{"norm": "layernorm", "attn_scale": 0.125, "init": "normal", "init_std_qkv": 0.0151, "beta1": 0.93, "z_loss": 0.0001}
MLP neurons of a small language model. Each row is named by its layer, matrix (up: input weights; down: output weights) and neuron, and shows model dimensions 128-255. Each number is 128 + 24 x the weight over its row's rms, rounded and kept within 0 to 255. Numbers have three digits each.
Before each neuron's rows, "fires on" lists the tokens most often at its 100 highest values on Wikipedia text that the model never trained on.

fires on: " comp", " Comp", " add", "p", " refer", " opt"
L2.up1562:156087112142116132158113142110097122134098141110139133121139116125133157081145147106131093146138103121166155099132135168091104184108105128136151116135111124133145138116141131133116130082165148122108120132133106125126102080138142129105137167153130158140151139153140120109116104125095150148126162130169143124140114129141125146120125159105112135133123078113126129107128151133179120148155
L2.down1562:127115114124182105085113072129171208167157164153157116116121151104120139171117133086128122184127146150164156085151140167146123071114151127158127102148168103150100123128133180080147143113134163095133097145099132151117151123161135099127138152140113099116153151121135144125135146144166141122154163148092114068133111078154113123102169152100145090125137127116136164109127105120133150142155

fires on: " of", " have", " on", " about", " for", " full"
L2.up2260:129093129176144098128158127133131179135124155108122187111121149088157130112134122106079115110110118165146126122106169165121112134137156160164115103115099130124140153117116105142140080125080129110106104111140093114109148108140131114106107110078124109123162168173126117122117106134144116085178138108131103076119149147110103121153138160104150123160070135160120089125087113133109136121115
L2.down2260:106090099115147085091128167121120148143147161101099115141144134171157153116164126079135104146124105187102134093065117118123164146156112132125182099111098121143125127098157133131128125106125119146146121061137122108084152108134070134131182117094160105115098122146142088126133142132115107153118154144155111144142123125095151107108154130162117152133137155096108136116113074137127147095113

fires on: ".", "5", "im", "0", "8"
L2.up386:128138143187143103125095110108120139121132110128117135107121065122134122159132123110124116120118169136143114116127140132127117149120105103121158144171128187123135104117120110147126128145131171148100097119127142173155130130153116109128158157115135135144128149081100159097146126126122121117134143151159114156154137138131160146127127149118139137127163142142183138185087124124147140103143
L2.down386:120131123097151132128125117147142107111108120143121158127120144130111108140151156154129110117123118136144086097144152114108127145070108091139127128146137128150091091117154183150129130157111132131138110131121097088158124070132103131154110090128141098125171112163092129122121075164151080112103165137151141110152113090122123127106118150095129135105143187149096133106128106120136166116140

fires on: " \\", "'", "\\", "ag"
L2.up2284:138121120099126143106105131105160137191160107102123171124123088140161148098139156162126084151137089131123104120110111145116119111171094130094109160104091137131138123137129117120115110123132121146118167136115156144130129149114152158111117181148114124113137111149156101114157117148090182130129149134131107148138134138129140117137117098097141125174144153130162083117146112160129092145097
L2.down2284:159128093116177097117110116125158105170141109123168105088107115139127094106126151150136131141132116092164150143156125149172149100099145103146169112155153157156117120151077097128150093114114074169118155102138136154120150158117171156110112143135175114149141127135160127139137145077112149113126153162106140116100151091114133115129148135148107131189103127142117086112146131106119104148113

fires on: " under", "-", " Out", "un", "ul", " Under"
L2.up1795:127112105180131122109118115125105129134100151108131118113114126146082125146091146124128143139082139131125112085105137150106127111147152132125088096147165146139110121169087154144161128088127130114102115123068093130161128124106152105123099146143130105122105125134142137086116098103136141134133126110099137110138173118152146115113153138129077109141104096145136138106119136139138090140106
L2.down1795:134086161133171134142136123128139130138106088141142107109119081149101142129140116151167093143103146173131140184129127138136101115135137146094114139101134130117125146085124186137179147177100101114126113176112165116104114129120102142133128134119137103163179149135111110119163091101107155156098094140142133102147125111139148127127107151117131159117168152111136121115160071125145104113105

fires on: ".", "-", "a", "art"
L2.up758:174144151153167131139060087092120150131132114159119126100158139148147096139142118074124124118073140111178160122129144155115170153140098137129115135134165143115121111123128156137090122105095150138139154114136151151110139127084136082121135136144149122113141167114110104115149136109082110114125085159117123124139164127124133119154149169167108131086135097077153098117098140148152094132100
L2.down758:158146116157139072126095162124144185122181165174139121146089124111158143096090156125126153084109101090127105108124139149130122113103126152120148124161161091139113125100133123117118145134133103130118151118201151114120141077148128103102121157153132126124129120108149100136142097164127134145138130131112136153155126112132101136131117133078118111101100139109152134168136116139140185122132

fires on: " by", " (", "ren", "ion", "ian", "yn"
L2.up2235:106139135142147093127150127150118087150152117077110102105160145127128121129131088135138149124118102114122084137130102106123132124126088127146118136142137128146112120163140133125070077134120137151106104153133121090137098116117116127150136089175142110174154131096136158123146106086087105152133118072128151163102091083116116137133072120154171125127079123145144131125143112142103089121139
L2.down2235:107153066145131181171133174166116145118137126100155159144109133142141146139133135134108133054143072151108115091131139126111160136157134113094138103131160104110191108121118130125095156133177103081106135124128087128150132119100105071150132172173138122102174117145120125114089124119150130119129149110148163124127127112126149126094123137161119119104117133132137121122123123130136125134124

fires on: " de", "u", " of", "at", " |", " towards"
L2.up2305:167077140114118149125139113099102108135099095135097141121100115095108139131145105140121178125166164078130115128109106142108144099101146140155149079122130140082129115130096107116137162147141112113106114141136128141117159096081129108117147116129086131077157079166120118122103116137140160101129146135142161100127122120151122121128129127131073104123138129121167192090117136111073147089143
L2.down2305:149163150114124175057138149112155125100153115129168121160128138122122128101092139097162138082145163095126172121098168149101130124168106140133105184112143114139123136136106128134115119097112137130132162115148126106130104122094145150119125164129131138125151109119110175113149149118091097157126117127118143090157137157146153094114078196134124123060167125055101143173100096140119139125174

fires on: ".", " before", "res", "ush", ")."
L2.up271:146119132101093159095165126126089128096125111155105124113170147175130135153095142146106131145095124088180154090157159133090137129139118138129114130145158131156123121176117142141123140149134163167099109172102118138102120124113143135124105104108130105163127143133085176105110132147145066110094157133118141117096093141126157109125154122125154105115174111141152140133121093157117166088146
L2.down271:168093151133118122121142128151149152119127094143144142074132087170151108196130121105159113124135154148126112143106149123131147127125126130112119132115154151118175128163157123100117094151119140131137095168131113123120113130115156080120118110154164170161096102123139147151157125141150129126141104153094117096137136148122141095139183110118074147161138099146147135128119141089145073105119

fires on: " =\n\n", "),", "up", ",", "ch", " is"
L2.up1894:092076111159094134144188103153141143102165097112130174123146175113120130108118162127115099109126147158144140095116095104132150131133161155135114112121130134157123097128144118083118151109174131144114106104146114098160120117104128117124140106157111133110123090121143129125168122066123150140117108132139148089098086125145121106104146126153142134144129131141125157161159106142158123137086
L2.down1894:161125103137130108139114150151118147108115139134138116122109121123116157131139142153124154159136092092118138127113136151159138131121111145107099126133160095151138099120092101092138183071113131129098114175178091095169101106116105111137125110139116146154134146165130101118125140098069153118145173121142134123113119093117140105108107118108130108116114112151097161127113112112105137132129

fires on: " these", "5", " These", " and", "im", " for"
L2.up981:138118148152147142144095114132148149146116141085144135136142143094126145103082113120119112147090122155121124129114148142137081146115129138140154120186058125162129093151158144100104150121136122150094184125127130151175130137123110127105117146150119134103126125098091149131121124098160128078160139121106126116095110119175187130151117153127107107144113116127181134119130135129103114108125
L2.down981:104164082126104137114153086126181144130140111104099182142161100097117090159088149145120109136105100117127095125156139128127107136115114095116123112094103150100122084104160086127140112126133147129123135150104139112136114098156092096141131110091122136113112113153116121149126181077103151121111135149112116085110120134120117128087152122152106138147100104136112163142160120096141133105137

fires on: "|", "-"
L2.up2711:123118158128134104085134171148169140095157150152142103143072111122128104111082139130135112111104125089154128127109163098098132100148130118099139104158153107145143156140134138110124088142114126141153188109122161143115118158121130105135176123136148115120150177116138148112125129119103125160189133134123123120086151126146188140140150153169047141136097106078119142103144081138126087120133
L2.down2711:119089094096148116112130132143135147076129137155107109174139128153111157166148145130147132103134143148113133136164135143119105127107122126110084100130125109068065119139142153149111129129094122132113098112084119136120099155152096108137151089097119138133160124092167102090146140106151131134108120137147110121130097111134165169098138161085101063100139139178144153105080142115155072154145

fires on: " to", "ing", " Court", ":"
L2.up268:141156120147120098094147150097151142130148124167115129119166140104128164136106163152097102155142129122154130139141155160160162103145104202100150125095179172115089115100123120128113122120115129066118125141075098149158106104161154122166108094147149122136141121104075122145109146157143109125111137152111114126099117129147127147114144100097134132107132156160178127130095096141093126149114
L2.down268:125108153138155183128128094166119125180091105116123139154107117155129089136136109156126163145120141171125115163152137131078136107099109135134172120154086105153131131135115151080168136131132126159162111171129136151156102145115099114096148119123111136156093105142141138141158159120084111102164147164107108106097133120112077113139122103121119132141130118120161114111159105131131083126169

fires on: " b", " by", "ish", "al", "b", "ar"
L2.up736:125155138127152082145115147134177122131126120115082116129143119113148112135107111143141118122145149110158124103103139120192100135125137152099127128129153116132133125102145102162107170139158109167130148106129122159100115111164168111105137147118085153114145114141126130124156093125083081133143135120135110119128120119089121121160124119150132088158158109125134135105101120146152099130141
L2.down736:148101146133175102110138088074108124119141103142179138129101123127144174118177103132104140076167092133126141129163149109119121156178146109125152153149114086126116139103135145111123090105118110148159137128130104134126114132102147136181141098095104127132169119086152117163111139100189153095117098156090157151131116143121141110157135128103121118128124153128106151182095141134135161118161

fires on: " and", "-in", "-", "-l", "-b", "-g"
L2.up2086:095112175165117184123128135130093088116112172167145105124129122130117147106081111164177123127131141135164105144122159107074114095165140115146079100073129121125157138136119131138136132141125156119132149143147082155151102132151114082147116104160119126115142118131105114156154108100142104153155119158118099158129118109110120187181114144125108146095081160090158141110131120138101153117099
L2.down2086:129120093128155169105128135090127152137184139136077132110093144137148123157155167110094131142171168130107128140147128172188119115111155119149123150103141186088122111111079116123120082147142099157110142136120123131136114106125150135129131114173091124153136084125153095122077167168160142111133102130119110109168124176136110114114099096104119100095142143169109102116154105140112126137142

fires on: " to", " in", " as", ";", " of"
L2.up2368:086124123147134120123154129119131139071119125104130107104151127161075168093107105158136116112096133117176171128163166137104136127155142127102134087136163078102127113121118114130134146117125129116091153184093106116101109123145119118201114088109096117111127124154118148146158088106143129117137115118130147103114148103124125106130199141137150112150166127131139156087151141128130092126117
L2.down2368:119147151115124095143147132140161118149105115115148133131147178076103148095088143133170167163069149118114178135108140098138104164139115106086129125101113106154138106122159148164119129149135116118125148122107139081150138160081129127132122148105134094164165120124127114123149137128132145156118146135166153123147109121065132118148180123107132135142127134090158123148165144118140142149124

fires on: "B", "b", "m", "M", " b", " B"
L2.up2502:127120147087106102166133122091125132109133140125104109099129119102161145133118174161124119120090129101143144141115124117146150122091151126098131151125164117127128151107127105124135150145140113180135124110110133184143122106118098137139137136137103103152082175148142116133141116102131110121106110093142159105119139109110150149105143186114121122101151117117167204112078133125140130107152
L2.down2502:158123144122144068132171123155158162075130073125144153116121088134125126151127141101117148124147100147088140132150081142123095129119154127144153140140099127115151130084137162096105139077133103103158106116139108147131114119160152125159137118162083130103132164117144120143136136158111126139149148121135080139101076081110072165117091112116115121090141147135139140140114127139127145109107

fires on: "l", "d", "ing", " =", " and", "ens"
L2.up1771:152082122147130158104136162129100110145170146147109123151146099108147122139153122130136079146173140089139109096102101111134138108147124140121152120100106102096122201140136170152130103101121118108149119158099089129130162118101154144108139118149125097105129153116110095085116153128142104141158131140138129182157129127133098120153134156141137133138097138130099086116091169152142117140155
L2.down1771:120123151134122123131142156146139144104101116091147156133149079148101142125118143141147136083097131114135142137132165169116159149123155180141120097172111091142109162169094154161102118151075154149105102132128083125148094126083169171100124129160141168130149118144158181176107110126137177121140116161124106161149110142089140098166119095183136140168123127168143123150094136115139125140135

fires on: ":", "on"
L2.up746:077103100145119164095105135102137089116090126128100112109100184117116163146088097130121141102159142114150122125141154132107155097162156108141116121140127171138143136142100154112146136172082115104146113121122170131161124104062116153152091108136128165131110136128164130136157150133122123100086085136128141121121125156149124157116086123125121149180167132132130150083132104126150090165094
L2.down746:129144167132136155160113128098097144175156132129110168151154137138146100142140173175112151135169117109122105148117170108086121114139132151103158144143110120142123086145123128124076123127153124190157147132110122116144111107128124133104137093120118107123128128139123089129143170120094115114114107131116115165111117115116099128164119105107158163138113136141152145106116130104112094121114

fires on: "o", "b", "i", " traditional", "ram", "ar"
L2.up2406:143142119144149101144121119119188161154114183094112109152156136125120149148125137137119119139152156117142138146097167150179081141119132102153160094167111097130133103150126161126098127139139102102117132126128115133148111124119184126127108110090116099093119125120136079148090156152104091116100118090133166138164115099110153161122132154152103109119150145116139124114152111154139170095171
L2.down2406:126089121140153169159141130191129142136151081113155143142096148110139116120116146117146078132177100109100125117123157090108083138107125162176144135120100112128176178091108142134177124089143120155137129111136131096092166095164140114151121147142128092156114087155091128136127096133147134129102115101139095168097102108095133180148115134130153167110112141153163105106101109126126121130151

fires on: ",", " –", " =\n\n", "===\n", "—"
L2.up2490:085134104100139146096145137139096150112114099106106112119088116157139083130138120123129134197182124090136131103092099131108105119148144121104160119129135123135087086114132088122110144108146124102073109151127118144089147116112140082146125134109154139157094097140113096125129104158114118102131086140155139094126107128112117148115149115113118147147139108129085097118153116110121137093093
L2.down2490:140149153126155108122143156124131161119127094155114137084089127099133164141107086117146145255120093086100133121153111109121102148143103166124125146148115147117177135150146098150103085119110111164149115120129134137134144125169120159115099119128108163173166146091149120124131098130121119143116154140125111172108148117103164116127108137118126081104093113085163159142119159117096078124157

fires on: "-", " as", " -", " –", ":"
L2.up1315:171123127156112135165148107132125097102153148144137115122121190165138177118115157129121067128116139131161153059123148129100118096134115094116141101143129163132135165168124128149125125125131112118122145117110116110123127143107137118112150111150078115136084159113153140090119131134097128112121110149110086116094144126157142090111164142163124108168119126109147115145150109140143130138127
L2.down1315:132165131140096171108158074106126120112104105117117146119122134101163107137117114155146139079146149103168165101165117090110130143151137157141097144129097103165116136145110171121128131148093138164104165144150117117151139174145127141134105136114149116108126115148114116144162126156120099113142115093120162184094161103136117169129154125135156168087151106145151158111107135092114121108131

fires on: " of", "ay", " for", "iet"
L2.up1585:129135115142089133080172132123117114118078141159119115160110154153157106167150142091152089091130151164107136162150103114116106138161144140112150167139131169107147124110143130138125128147133090124096149113127116157127120165121143155177155151096100126130119165150124116110131126126174090076107138135112092147138124124175147145154118168136104097132135094110115134146095105145122118097092
L2.down1585:133119110117094153128099101132157137123100124140119111151120107133125117140153122131172135212142119121148131109139147126167108123122103131147139109133134099124140155129133113092115095111145086122143153139126141154093113091149114148145130098125130152120132104156117123090096160111141144139116111156122112151134092134133140173113082151120136144166131121120088111111168139149090106154180

fires on: " B", "land", "and", " Washington", " Preceded", "ild"
L2.up1930:114151135135126152134127103119127090098111122123160139125137141135122123162156107104091093136143171158146111055142115083121153111097135113121105133144118095129153149112108131103143125109138081105123123124120078104146135125085180136140131169157132137141123099159121182147104084126164132129150151128135124116163141152113125094116099108142109105115198099093119142125077093107125153113134
L2.down1930:166148083118164124112086115152149129112117151138135133105157097131134141091143100117122158149099072095098153132149133130154072141082184108155116110108115113118127132144134134134108139108114136133132129117134128100124123127138177115147162124147142119079112147146125114104178098120159090144158173143101091110119129126098103133147117132102155119118201123139128140128120146175109193099168

fires on: " late", " died", " to", "ff", "bi", " death"
L2.up1478:099123155109137106094165104135143136153131136130142173162161111148121120106097172120125073164136142096111088114132087120084153090103134122167164075143123126122117083139158136060079098154101160122143168135113155143113103112111130144128135082144141099122151096107151165149137147108106154102107153101123134112106077094145130133137135135156149123185220074133110147105099160113099141155122
L2.down1478:108138114137138129088141193111105129173138142069137140122118148114130093117117154141097122153125113121092143139138144134117158147163131098141123106133134127063126121130119083165176181103117086119115138138122093174126123134151123086120101128134144145102124110124141101120110104066123114137199138133166168135150167131161114110111129184112146128111126136114089114150132131087144129082160

fires on: "s", "ing", "i", "r", "d", " among"
L2.up1036:103139158143135154093112142084085147128140113121156119123106131142100152123114093131122168140123119129117106107108136122138087100098163135086118125140097093103115141169134161138104147125153156129109140109140122105126176160124145175129071120125119124102125141123126149101119118112079083166147129116100145147159094103142127107072161168113114154110125101142133119086096170143106087138134
L2.down1036:140160108117104151157107137156155099151132113126120152155135145121171098146115164112147100108106125159095115149158139110123145147145064100138139132169118123118143130163092137116111143083111150160082120181087126138105142164105105151144163166075136115109128123123128136137121125125101127084113161130153132132140146142097113113130132122161129139162102151162111155133133161109146105130159

fires on: "y", " Hy", "ile", " Sur", "ocy", "ors"
L2.up2194:092161138144110105097167109194117118114173132125097136107160146097096176134146108104140160150125143128132154096162138192128120116116150146123134131163107108130118160165118108083125126152139131094128088119135131121131144115110147114144114174121114143129100137161128130125169156157167126111068155150141133154161095113120168111113081134119094144093114128133142153132132140139139136128187
L2.down2194:100119118082179169100095115175154156094125140150110114078110110124092153145135098140104131130115162138144106140105094141109133131110123104135132110092113098135150163080097147140147120122111138105109128103148135082135104108128140126046085092140127121103141144096125136140149120106109121118130087091126117127099123132146125118129127164157101098088099117111142097115084137125137110111136

fires on: " (", "("
L2.up731:139073182152123095147151153145116126165122120196160138147135117134099146188124137184135160095121136131117122113147106127146151086149149119129113132145110102107115158146187129154149125070117138120104138118096110149119127091185153105109131095154150127092124135120118093150106168134112168163124116082150146130121150135117133176148103095106197134127082143154127123141128123176123118130113
L2.down731:144139156172173136152153128141103103091116141160111145117101109127110116113112137150161130156149135135121159111098147134113123146161112152149131133139148128130133105122144137146140145103162137140122136143130149110137085121119138129097158098132145141088141082102142119104092086165129177146160116136149093133095097151125138130080143140120070147109149107113124098149182143151140152148115

fires on: ",", ":"
L2.up2526:117130147134111089105178166098089167103127147105151121143091121170127156145153140106106115143130152146080153055133139112139096113116168122115149124138129164138138112115104113142123138117142145134132089176154139159132138179052116100168100062134146098186146147140145128159102124149158071097134136132137148098131103131161133129142105157124103108122123145118104160151091136142122073101147
L2.down2526:122115129118133119139172133124160100174135123154126128142161197118160146110153088111099147092098137124135114086122126134142134158136144103171117159135103161111118146104127139119166147154140174111108121137132098126182083142119142157090140160130150128121098107130174152126148148088145135139133086126168122136132155096108132158129136146138129093140113119151129173142103125133102108111110

fires on: " on", "arm", " at", " in", " (", "yn"
L2.up839:150098128153126123152138109148128100125107154121136103160140136115125156137087086147125151144125129129107127175119131126097118099098158152118100111169118100139134137156176118138105115128123149101111162127118097104128129176101090178133111126128136133089106098076155122107146110160115136137147140102143116109103141155107139176168146093184184086133129098135090103088178117110156111140096
L2.down839:120111106151137105153094156083137152071161133166173144129125138107173120144136109110124095149143113095119131149127155104134104072132087152117167119128159103109152125146079116117153133150159113138129135160120124169187143108151076119113115122125164112126152107140145100101088134117108132129110122117125127108134164170114150137135151114167112111122132126104126108102121146133134128148121

fires on: ".", "ia", "ian", " to", "em"
L2.up1437:163149138147128134147140135166131147108128137080146123174149124101140136139122123101186176130124125120164150133105141131129110180100115149190145109142131132138125102104115146157112171120115115114119173120124143141125130122118103144138133126122156134125109134175135151127123116097131085093129141140121111140161156130123093138107096170161146158166140145141106115099051133151158134105142
L2.down1437:097148150120153104138067123126134102137121133142121118142143128117110082088165149126133111076098103140118148139107133110183122117127168178120111126129184106138151140143127113109147104129131106132137111137207127115161132166172114111108111120138108124121151146111123112115122138120110121127142123144162128105102127144145139117148142081130107109152145156130159112158157072190103099152122

fires on: " with", "ing", "ed", "s", "uring"
L2.up23:068155126104145147112147130120158142132087179117139155126068109134098142160104132107131142121062088130148125125160132122107105127074162169084111125142138142107153096148139159142130085131170136147170138141140150153118149141110135132160143122138128122112157118175098152108134151099112110111116126132115139127122127139161099111117161116127080147108106106129121154111137105178095161151123
L2.down23:091151132162154150140110128120133125126094160122138158117150094130113117145094159137135099181090080115144142101142180139137088111140093162126139117155142150101125118113144110147136132093103143131103130121135067146129108168118134128103112155124106122158150133110146135134117139096134142113188128121118122084117118133137140129130139130097131180159135106161116118081143109146154121139153

fires on: " (", "),", "op"
L2.up2497:116116121116096080086154116120124156110129139134123141133169184132113137097115151141095147150176114139085114156088112131154100147118153119109173113133128131114115140132138080143130146131136146138134156133128089123200150078150164112111190087124148141163143099120109105150179110124129128112157117147137154115091101123137130150140136141127157136113138127120132168168111096113131167096097
L2.down2497:138123114124135135166138148125110111140119118143138128122116098139120113144143128121126139147093119106171141154141141112136128131132094165125168099127139117117148081107103128090136172167133106098114151137159162111127118158137083139081178120144128146131131116133136126142096148079128090147130150111109129154100143154102113135116125125110076117088104096126140132152086104119109120186150

fires on: " of", " for", " in", " Of", ":", " on"
L2.up2810:061159127162133137154121133097077097125104103110132098166107132183117126128103109126143119177120133076141147117118169136130114127167149099086129091090101158142103165136080097118137122087149127104125125137111113125120118147114132167125123160141124146128105140137093125157142132105090109119108107157117154163157129099123139137083144124105123130121143093072129145163115099135144150148134
L2.down2810:105150136137126102122162154134170181175130124122125090115155101134115116102129138132112159113153127134113127139143108101122141109123117138135135089142130102096117127119114086157157091140168147172167098134126144121121171148132106141149186096128097142121122151122108120071138124127125085159096110096111105158111102127143121144123143130128137139079125170173100113115135128113106125121153

fires on: " of", ".", " to", " by", "am", "ap"
L2.up2704:109125139138147126155117149126152116164116146137131162109132126103127109116144132070183120130115153085171100135114119138114109160114116120170080131114111135132106153119116131156124151127128145094150120138152168167185164148102116151108123124111136118150115122126112140103135140095128105101171091133156142134065165129096096120176159177159170108136140140141123153145070098117132104139110
L2.down2704:135111132148140113100095155168093116100115114088167124113124177132109108111144111129168098132106089125136125120106135110117138137126118144123154142121089114125133087102149160104139147154087130163106134124096156126098115149126162126098129079134130093151143120073088193107113108152128107098137161143142071128129088136143118126121121154122154114128091134143162098125142102087083130112110

fires on: " in", " on", ".", " at", " from"
L2.up1393:142081146121166124136174119140101109089175133126136121123188109152121115133126117099126107107139131123109157101120176102153163162104138106144143114122118147134099101150169131189097113140178073120111181118088106113166154140106130162113108178118136132128103137159116168155119091117134196122106150082117139122124151140117126143182138090147148075150118093162136155139126137167127105119110
L2.down1393:126077100164106159123113138115105136087138136130118125124161113091125095178098156137144138181142123126120132124100096102128157120112100137158123117143160159125158076137197161103122108119155092111121112143120114147145122124115136140122150093168137176160129162121120128157186114137142134097149146153115144120138178119139101107157111124140084138126121100129156103160143139120159144127136

fires on: " to", " only", "al", "ar", "s"
L2.up2680:145151138113116163141148110113093160115110138108111153096130139129140091091105136192135169080100161117147102155101109147106122115135125119145070156117098145118086156131136153167163141105129173138123115128092124142103126099113153100145095138145100125106113148121116120140126134136165142142124133122095168094078136115114138149107130170138098146134123125106177072110137168121124147133113
L2.down2680:139159105119105114081143153122151126169155134136088143153120142119173164091111134106130143145192124114127178183100158103140143144133153159117097076133140132130108099179118116140132119133088131131130103116067120100114086157103156174152108116140147149142128117090124130117139138084094128122134101142103143180154121096105134148102111152130094104119122134147120171114168076130101117118110

fires on: " of", " to", " for", ":"
L2.up1717:108129116139097159141141119136111096125122158112115136095170100127140127109089151083108114179141161133108134119143134105117127110162130146153101114122119083127136155115163114146094099143101133132097112145115151161143175127147135130145095133123080107086109144102088109200136116104122128099096173146120143109152127107116093090125150137150142113157110073160120100032129128148091138175128
L2.down1717:094100119109142157131100125161141131118149140159133148128108142150083119125140118161146101200134098131109131136090145104163154131138120106101160133095120109154145117105118119141096132096153123119108179128153126133142119105134137104137159145097164133102125138130171122061180103130075172115110108111145112138131116137121102129136112094135140103162098168145107163133082129134137141140137

fires on: ")", ",", " ("
L2.up1649:095143130160123148108143122130110168151129103128142147123168151127116102128072150134156129140129110134122108107127184122126117142142134104133154149161084114152145154049137144107152161149127137144144090121115162138144113180135095089157126131143150123133133147123124120114126134124156122096108121146128139113128174094150133121112124138090136109130124148115135140104116171130128146081138
L2.down1649:130113150118169136118120182149078117141129126111123114124110145111135125127140076123111128152112124123112100112099116121098163118198156119147123138124067166181130140140145100134125120168130126141189117155171143107163081130085109119141128119154177097119160129143131123053157121106153110098166137139112098114139122124132113133132153133100158129131135100156144157106104135181140110156117

fires on: " (", "ia", " ^{", "us", "(s", "-"
L2.up2531:130120150139128094140100141104076137140096131126127162139152144123136165165112126124146123141127174126149129111090133121156086113175115089111119128133117088097122090146133110117154166126134138101131150165128130151193123130118128160120143132139111126119127120129123108100133155160106138119116118161123159133079062130113086120120128095110110135094117116129162138143109113072117091180084
L2.down2531:167137159086117137156132127141127130133105085170136139102124153114171115133139131108145109182124127155126168103137134118152132130120125136144159106152104123110126103121163142127134183144140153086104141121134119128102089149095118125116099133155121105093134072129102146132160148077111088135052156057121146122121106130149120133138118092101104157138109116129141114132122073154151135140172

fires on: " of", " to"
L2.up95:099107104147141138128131118155141124146121119084080116134122090110144141113114135145102130120146134177153138118171125085081138140088144144182094080092135139173113130142122175120137142119120137121129120131123126125144123166168114154110160087086141127132130115115144134181103115172125101155135134130146102110156145153139142074120143160138146116132095122111078112076130142136090145132101
L2.down95:130126130100141135125133130150138148113136118116096152164132156148138114116125135153174112102086137117128129152150169128138126125132132153156130114136123096115128123140129104090141139123097128127103133149135136122113135168109088154120121102151108079118148112065115127128199122138153111165084158108130130120135128147066127171156099091128118157153123096081086170159136129084112102172180

fires on: ":", " to", "is", "us", "ud", "kin"
L2.up387:120107137107120171162147134139158143148144080118106124140090124130128128114138136121128121157142122139124122106145141159111128101192147162129081115115112133144127083133143148150131127145127121106118083090176126152133160143067103096152137108135133139084135124142181094130138130117128153130091137144109102154140135139136080111119160138093145147086158130119144137100157119119118171142088
L2.down387:166140133090118155147153168081130119158126140116157142139144148133162105112142063152118130132123161148126107120140111109103139147113122134127139151139122107115155081137116124096155139127163115176141178163136130148170107130123145160152126093120136115137114137136134129123151118104153101136118084139121106148121089137154129117102096149133094114091114172136083120126130174121110150133127

fires on: "l", "ly", "ally", " d", " more"
L2.up1310:144113066132123155175145120129094142118120134157124132192118097097126117145111170110148154125136141150137128123129140128119118164106109139127091092120123108157109141132120115095127149141138132089148105147139076102159160097112132122141124148114104120120127062168090107116152103097100119111128062115127139111143182113134127118112087135140155117146093098166134129136151162120117164146178
L2.down1310:118117182103132182082117138082155136116144113088144110139138111157170150114121089146108100090165129119111141148110119109130114107102122112173158173123123102150080083163132121113148123132138134163079160108085133140142131145141107155151135168074153138133120134086109110158130106170165135156132120110150123160106110092101168117106091129118135109125135154129145149116153120141133094188085

fires on: " (", "(", " ab", "(s", "ob"
L2.up578:129102157115092154137093113176124095136133144132155138118181145126139134115136134142178146111141122149097079118151128107134167128104149115127117146114105105088137124074146144149115152130114150117140131110168161125113141161161126179120114149150118090138126146132170109087115102098115152149169124149188131123109113169110137149127133100116124124129131130112106103110120126140067107167119
L2.down578:130129147159115160180120113118122142126105132145138164086069156155120109121107141119141137100099146134149169170131116157167152125054111163133138129136122159166159120115132126129139120099123139146147119161108150102103136153105120126098140123174149122119195081183144124116132085130100120140148120128143124122151116113129171108093163104108108114144148120126102121141144108180153110102149

fires on: ".", " due", "-", " According", " addition", ")."
L2.up380:124136139126180137164094123099118085119147117111102165114127127143070114119155152121166131111113134193153095119131137143115126128080102114116113139111173131139152127097118146111089113143124090095115146137091131151091149131078106109132149129165132116114106139148143111137134139145069152112154131138159127167120153126154148150134125126103103134093138105093157133117093178122150111119147
L2.down380:051166139097167128106132155088123142125114135121122149110089134161150138163110150115096088020112110139121156131137106170164155153107149140108103111164143152177103114143118124109125131123075085153119141156107140119131085089124145141108131151095179137129133134166148132082082104158154105103171120148124132136115117106120111177148126116141123112125135138121123178120107102167108131090067